MLP neurons of a small language model. Each row is named by its layer, matrix (up: input weights) and neuron, and shows model dimensions 240-303. Each number is 200 + 30 x the weight over its row's rms, rounded and kept within 0 to 999.
After each neuron's rows, "fires on" lists the tokens most often at its 100 highest values on Wikipedia text that the model never trained on. A number after a token or word is its count.

L8.up1302,195,172,218,231,204,145,168,220,196,210,203,187,190,269,184,232,198,235,218,189,180,145,184,151,214,242,153,201,210,199,238,218,255,201,216,197,245,234,207,260,163,188,171,181,171,198,212,219,173,210,242,234,212,167,248,192,205,214,172,218,208,150,156,164
fires on: "." 24, "d" 7, "C" 7, "K" 6, "A" 6, "Y" 6

L4.up1206,199,123,262,198,208,197,203,153,189,282,232,194,252,222,177,185,187,160,180,199,203,204,198,227,215,201,170,193,210,174,184,162,193,166,179,288,231,209,200,206,190,168,196,208,195,195,194,225,142,241,237,130,198,173,215,186,118,190,195,194,186,167,197,183
fires on: "t" 25, "ut" 16, "d" 14, "at" 13, "ear" 5, "ven" 5

L5.up762,193,197,179,185,204,218,149,202,188,188,223,248,217,238,190,119,246,195,181,159,187,197,202,181,199,195,169,184,224,143,176,221,169,173,180,259,188,196,201,266,191,242,178,143,180,204,154,196,218,213,214,203,149,193,153,210,231,189,205,207,194,211,170,208
fires on: " St" 41, " to" 14, "h" 8, "an" 7, "ans" 4, " As" 4

L5.up827,180,158,203,222,177,207,239,231,210,268,232,219,256,223,184,209,196,197,190,161,220,228,193,202,232,230,183,197,195,189,181,164,214,172,215,207,180,182,211,203,197,182,191,200,162,178,178,245,188,201,204,182,189,209,192,222,149,206,224,189,250,238,220,160
fires on: "d" 29, " d" 21, "t" 18, "ad" 14, "er" 6

L6.up1226,141,193,192,191,223,167,166,186,201,207,203,174,229,174,184,208,230,204,166,180,182,176,161,193,179,187,206,240,143,247,207,174,212,172,166,187,204,197,203,211,237,167,204,167,143,209,181,205,117,223,187,206,201,181,233,258,224,218,167,213,194,240,193,218
fires on: "-" 63, " '" 14, "=" 6, "–" 5, "(" 5

L5.up1064,199,224,167,193,180,170,187,206,201,267,184,236,251,257,221,231,214,244,259,172,208,207,203,239,219,270,177,223,117,260,144,157,183,186,185,171,181,188,217,183,219,135,164,195,186,160,206,276,185,200,184,235,245,191,241,157,218,206,184,163,149,191,234,176
fires on: "." 84, "-" 7

L4.up1016,150,194,231,232,229,264,142,179,238,219,189,227,163,170,130,153,195,180,222,195,165,217,203,231,160,196,217,173,226,172,219,215,189,140,234,287,204,217,218,242,235,189,231,150,181,162,214,192,202,221,214,266,139,251,190,190,199,184,206,127,213,242,180,236
fires on: "ve" 15, "b" 13, " being" 13, " Sm" 7, "row" 4, " sm" 4

L4.up656,178,183,227,204,184,210,214,250,186,195,211,171,208,166,167,207,233,195,234,127,253,210,200,196,207,198,236,208,204,233,224,203,171,179,213,239,168,201,213,202,156,175,190,150,217,252,201,215,181,262,204,151,207,179,250,199,206,230,227,215,172,204,245,182
fires on: "C" 35, " fact" 12, "Sc" 10, " unc" 8, " Sc" 8

L6.up603,183,255,181,174,211,165,222,232,186,239,197,178,244,226,211,241,184,172,230,202,190,198,243,218,178,185,204,233,214,229,168,145,128,233,195,186,204,230,165,198,210,129,125,217,199,186,209,280,175,182,171,212,254,177,232,130,195,139,245,157,188,185,227,254
fires on: " un" 18, " most" 13, " co" 12, "." 10, " sq" 7, " pre" 6

L4.up704,211,222,231,196,209,149,166,199,198,190,149,179,216,199,179,210,143,199,216,176,206,223,260,198,155,209,149,228,183,150,196,144,215,196,212,222,166,188,227,234,249,240,221,231,197,183,185,265,233,262,248,228,156,221,259,213,220,184,141,207,258,202,220,170
fires on: " of" 67, "\n\n" 16, " K" 8

L5.up525,212,220,255,204,267,201,171,218,200,264,182,190,204,230,183,224,198,188,165,221,218,232,170,198,153,180,189,230,217,199,205,172,233,155,190,255,190,211,210,214,198,192,224,232,190,267,151,227,199,244,312,209,181,182,217,172,232,171,237,176,268,208,195,97
fires on: " Ma" 16, " of" 12, "'" 12, " in" 11, " –" 10, "am" 6

L8.up1133,165,149,208,225,220,167,172,167,204,213,223,206,268,139,216,144,255,180,169,176,176,145,183,225,233,220,190,209,196,204,191,207,200,199,186,150,204,182,201,184,250,258,168,159,222,182,158,206,197,234,232,191,192,148,191,257,165,209,167,240,203,222,218,194
fires on: " |" 36, "/" 12, "–" 7, "ant" 6, ":" 5, "-" 4

L4.up825,143,196,208,210,230,179,242,209,186,247,184,245,205,259,203,171,217,156,235,181,197,199,222,199,146,192,250,210,246,220,191,185,192,196,220,250,224,197,177,200,156,169,199,224,188,219,201,210,235,266,219,206,181,183,222,231,167,192,197,165,205,165,255,260
fires on: " also" 33, "," 30, " has" 12, " to" 8

L8.up1534,136,143,262,208,224,152,170,203,169,226,192,194,204,169,174,200,250,228,188,209,198,163,227,202,146,161,204,156,185,194,182,214,212,219,169,259,214,194,191,228,222,219,149,192,189,192,167,224,248,227,195,222,177,188,228,158,175,188,189,194,204,208,189,180
fires on: "\n" 20, " or" 18, ";" 7, ".;" 4, "7" 4

L5.up862,176,169,229,196,181,174,185,212,198,208,203,217,205,213,183,119,192,174,197,180,221,209,245,210,231,181,218,217,197,179,212,186,179,179,226,269,160,205,244,210,244,206,229,188,124,241,183,223,224,245,188,183,217,214,258,214,219,191,170,213,228,200,250,178
fires on: " of" 33, " its" 11, " his" 11, "'s" 9, ":" 8, "|" 8

L5.up1297,225,140,202,217,192,177,204,213,192,225,218,183,237,223,195,204,203,207,215,169,230,213,200,202,198,205,200,174,202,220,211,206,232,231,206,196,238,234,184,221,161,153,180,221,177,232,200,202,206,221,256,207,231,190,156,193,227,174,179,170,156,193,166,192
fires on: "." 20, " Great" 11, "d" 9, " Gl" 8, "ig" 6

L5.up744,181,180,179,199,220,177,147,269,228,270,149,175,214,260,193,161,220,198,135,197,204,177,222,215,191,204,155,176,151,175,213,219,218,217,211,235,201,203,207,187,235,231,210,187,210,219,189,207,194,192,211,172,210,227,208,196,220,174,175,177,158,138,194,185
fires on: " place" 20, " Ham" 12, " at" 12, " " 11, " (" 7, " Ash" 7

L5.up628,154,222,204,206,259,163,234,273,235,182,148,167,216,133,236,218,185,145,201,232,187,144,231,208,181,180,240,163,240,186,228,154,186,188,231,234,219,189,243,226,191,182,198,149,206,177,163,191,202,190,258,211,211,156,134,222,192,210,217,192,249,241,203,224
fires on: "s" 30, "," 23, "\"," 7, "as" 6, "ars" 4

L4.up617,215,132,229,194,160,237,128,197,195,238,159,201,230,194,172,173,216,193,160,180,207,190,207,223,225,180,197,176,210,200,184,209,214,192,182,310,220,218,238,212,215,256,190,187,196,243,155,195,188,231,244,206,215,201,215,199,279,166,199,176,193,186,191,183
fires on: "on" 44, "an" 24, " hon" 6

L6.up1135,208,168,186,202,176,233,162,160,239,200,218,262,164,188,224,259,175,195,209,202,134,153,256,178,255,238,186,206,180,168,277,210,253,218,249,199,201,200,199,212,203,230,219,169,154,138,193,228,183,178,183,202,130,195,247,197,199,153,179,237,307,251,192,143
fires on: "um" 17, " of" 17, "-" 15, " in" 14, " quickly" 6, ":" 6

L8.up576,178,204,277,206,204,197,199,186,163,286,198,169,202,186,185,199,198,169,239,232,219,197,220,240,192,215,204,160,203,209,252,165,233,189,185,226,219,176,203,259,203,205,170,229,174,164,229,248,146,195,188,259,203,154,186,210,207,191,227,168,260,197,273,178
fires on: "-" 15, "ebr" 14, "os" 12, "ac" 6, " un" 6, "as" 5

L6.up883,167,190,201,195,219,206,216,242,204,179,186,230,222,207,177,209,180,240,190,220,215,145,212,227,154,209,264,175,228,180,305,210,233,187,253,231,200,246,224,256,188,218,187,106,196,201,201,195,211,206,262,178,180,216,165,189,207,200,203,138,223,266,154,196
fires on: "," 46, " in" 21, "\"," 13, " |" 8, ";" 5

L4.up1477,182,220,212,262,269,194,189,186,239,227,185,205,218,185,277,235,198,239,213,197,160,216,242,202,241,161,179,187,203,236,210,179,216,197,212,228,205,158,240,175,219,218,155,152,171,192,196,193,155,221,221,171,181,149,228,231,198,179,208,170,228,206,216,148
fires on: " as" 19, " than" 12, " to" 11, "." 10, " earlier" 6, " later" 5

L5.up1278,221,227,208,204,167,155,225,206,219,294,152,219,202,154,178,182,258,159,236,183,217,215,183,210,151,205,182,218,148,234,170,184,182,196,233,200,244,212,188,165,182,165,174,147,162,174,198,264,149,205,218,208,171,169,210,123,220,180,196,212,172,194,228,204
fires on: "%" 34, " eng" 9, "-" 8, "0" 6, " Total" 5, " as" 4

L4.up763,202,235,183,199,234,168,116,192,218,207,194,218,200,189,232,192,192,246,208,177,204,233,278,187,187,181,188,236,209,159,263,201,221,244,231,179,170,219,214,205,232,214,208,224,210,181,205,225,178,215,200,213,183,178,171,199,195,176,151,189,244,171,205,175
fires on: " /" 28, ":" 25, " of" 23, "um" 7, "uk" 4

L4.up1157,196,204,250,191,216,210,232,213,180,194,241,145,179,212,216,214,239,208,228,191,181,182,171,275,188,218,198,215,170,199,229,224,200,226,207,286,219,194,215,246,184,197,172,178,158,201,229,227,142,222,238,231,175,162,195,140,231,172,161,183,233,170,221,199
fires on: "S" 27, "os" 19, "o" 12, "-" 7, "ro" 5, "oot" 5

L4.up503,188,173,235,163,175,216,240,264,178,224,160,183,195,201,187,136,234,200,180,128,189,174,230,162,168,249,248,185,204,159,234,240,209,210,229,248,207,202,205,184,128,208,227,203,153,237,206,193,204,224,180,194,226,229,146,189,191,163,214,199,235,217,228,164
fires on: " El" 22, " San" 15, "al" 10, " trans" 7, "rans" 6, " Val" 5

L5.up44,228,175,215,191,199,169,174,258,197,203,261,174,206,228,250,202,243,149,187,177,192,228,295,203,253,176,203,218,209,163,220,207,243,242,143,217,178,244,238,181,188,176,227,175,150,229,191,246,220,215,148,171,247,213,183,182,213,230,181,190,163,162,220,171
fires on: " graph" 18, " cont" 12, " Per" 10, " Up" 10

L4.up1145,220,224,182,184,167,168,188,186,161,180,193,224,188,177,214,126,261,204,230,139,203,143,256,159,180,221,255,244,211,172,218,244,181,210,205,259,181,212,204,202,169,222,219,179,180,161,231,222,168,175,175,202,256,191,182,236,195,166,136,235,169,267,244,189
fires on: "al" 14, " trans" 11, "l" 10, "ial" 6, " cost" 5, " Royal" 5

L6.up1273,180,182,211,195,198,169,169,273,194,170,169,179,221,262,204,219,217,157,176,190,205,174,219,214,166,192,168,236,243,212,154,196,180,249,230,184,254,187,180,201,188,188,202,210,175,198,214,175,95,232,186,182,253,222,222,154,211,194,132,233,229,210,159,171
fires on: "ing" 16, "in" 16, " such" 9, " what" 7, "en" 5, " same" 5

L6.up724,185,195,204,227,247,245,162,193,238,196,193,196,208,187,167,172,217,153,217,195,198,240,237,212,203,177,220,195,192,152,225,199,224,169,214,252,234,256,209,279,217,179,219,137,204,232,249,228,181,177,241,238,209,212,201,176,205,232,185,179,194,213,229,235
fires on: "B" 23, "-b" 15, " k" 14, "b" 10, " W" 8, "row" 6

L8.up1028,197,200,194,199,227,183,183,175,220,251,243,190,232,223,207,126,231,186,215,204,189,212,198,176,185,292,175,198,213,208,169,181,158,212,149,155,234,255,180,227,213,186,177,227,210,223,184,245,202,166,154,214,218,191,227,181,188,207,159,152,206,210,221,213
fires on: "." 34, "erm" 8, "eg" 4, " rem" 4, " Grand" 4

L6.up936,194,193,168,190,169,203,181,253,208,270,216,156,216,293,164,125,241,179,194,176,215,240,196,180,145,233,125,259,133,194,189,209,209,197,175,176,167,190,142,194,190,214,178,244,239,189,194,272,185,171,216,206,210,155,209,177,176,175,169,167,163,182,209,214
fires on: "." 54, " " 28

L5.up1515,206,226,202,208,223,161,170,229,148,284,214,153,235,185,172,156,190,233,243,157,254,219,236,243,165,206,162,214,198,186,168,152,204,219,144,185,155,213,197,184,221,132,182,200,207,217,203,244,221,174,227,226,235,159,180,172,167,139,208,141,177,141,191,203
fires on: "." 90

L6.up775,231,129,174,203,200,239,196,175,183,187,228,244,213,218,164,171,173,125,196,227,227,161,190,244,193,221,197,181,241,168,239,221,218,268,202,287,214,257,201,213,193,172,210,172,194,254,152,215,156,241,201,171,141,147,191,202,249,190,180,171,221,229,228,185
fires on: " of" 22, " sequ" 19, " comm" 8, " ess" 6, " hon" 6

L5.up426,146,184,156,186,226,165,175,207,184,276,222,202,197,251,167,158,214,186,223,204,227,164,216,213,223,191,154,165,160,187,187,213,164,202,219,163,218,200,180,204,186,175,137,190,233,258,198,263,179,175,208,201,160,231,236,197,211,219,177,198,137,200,231,235
fires on: "." 63, " ten" 6, " of" 6

L6.up812,217,171,233,186,147,201,211,186,219,214,240,200,195,175,189,183,226,212,205,187,232,206,201,211,185,213,175,128,208,185,262,247,233,151,249,230,203,232,247,172,195,215,128,210,198,190,170,180,224,239,217,153,213,240,194,155,196,206,168,179,228,291,247,179
fires on: " Tour" 11, " national" 9, "6" 9, " Final" 8, " final" 7, "5" 7

L4.up1139,212,175,200,168,189,211,242,261,222,223,177,193,183,234,149,217,182,207,211,211,175,214,195,192,181,184,156,268,162,142,293,200,223,156,208,196,185,188,198,172,213,200,256,227,195,210,181,191,195,187,232,203,160,193,152,265,162,137,147,194,223,223,200,209
fires on: "ul" 18, " put" 17, "az" 17, "rit" 5, "ry" 5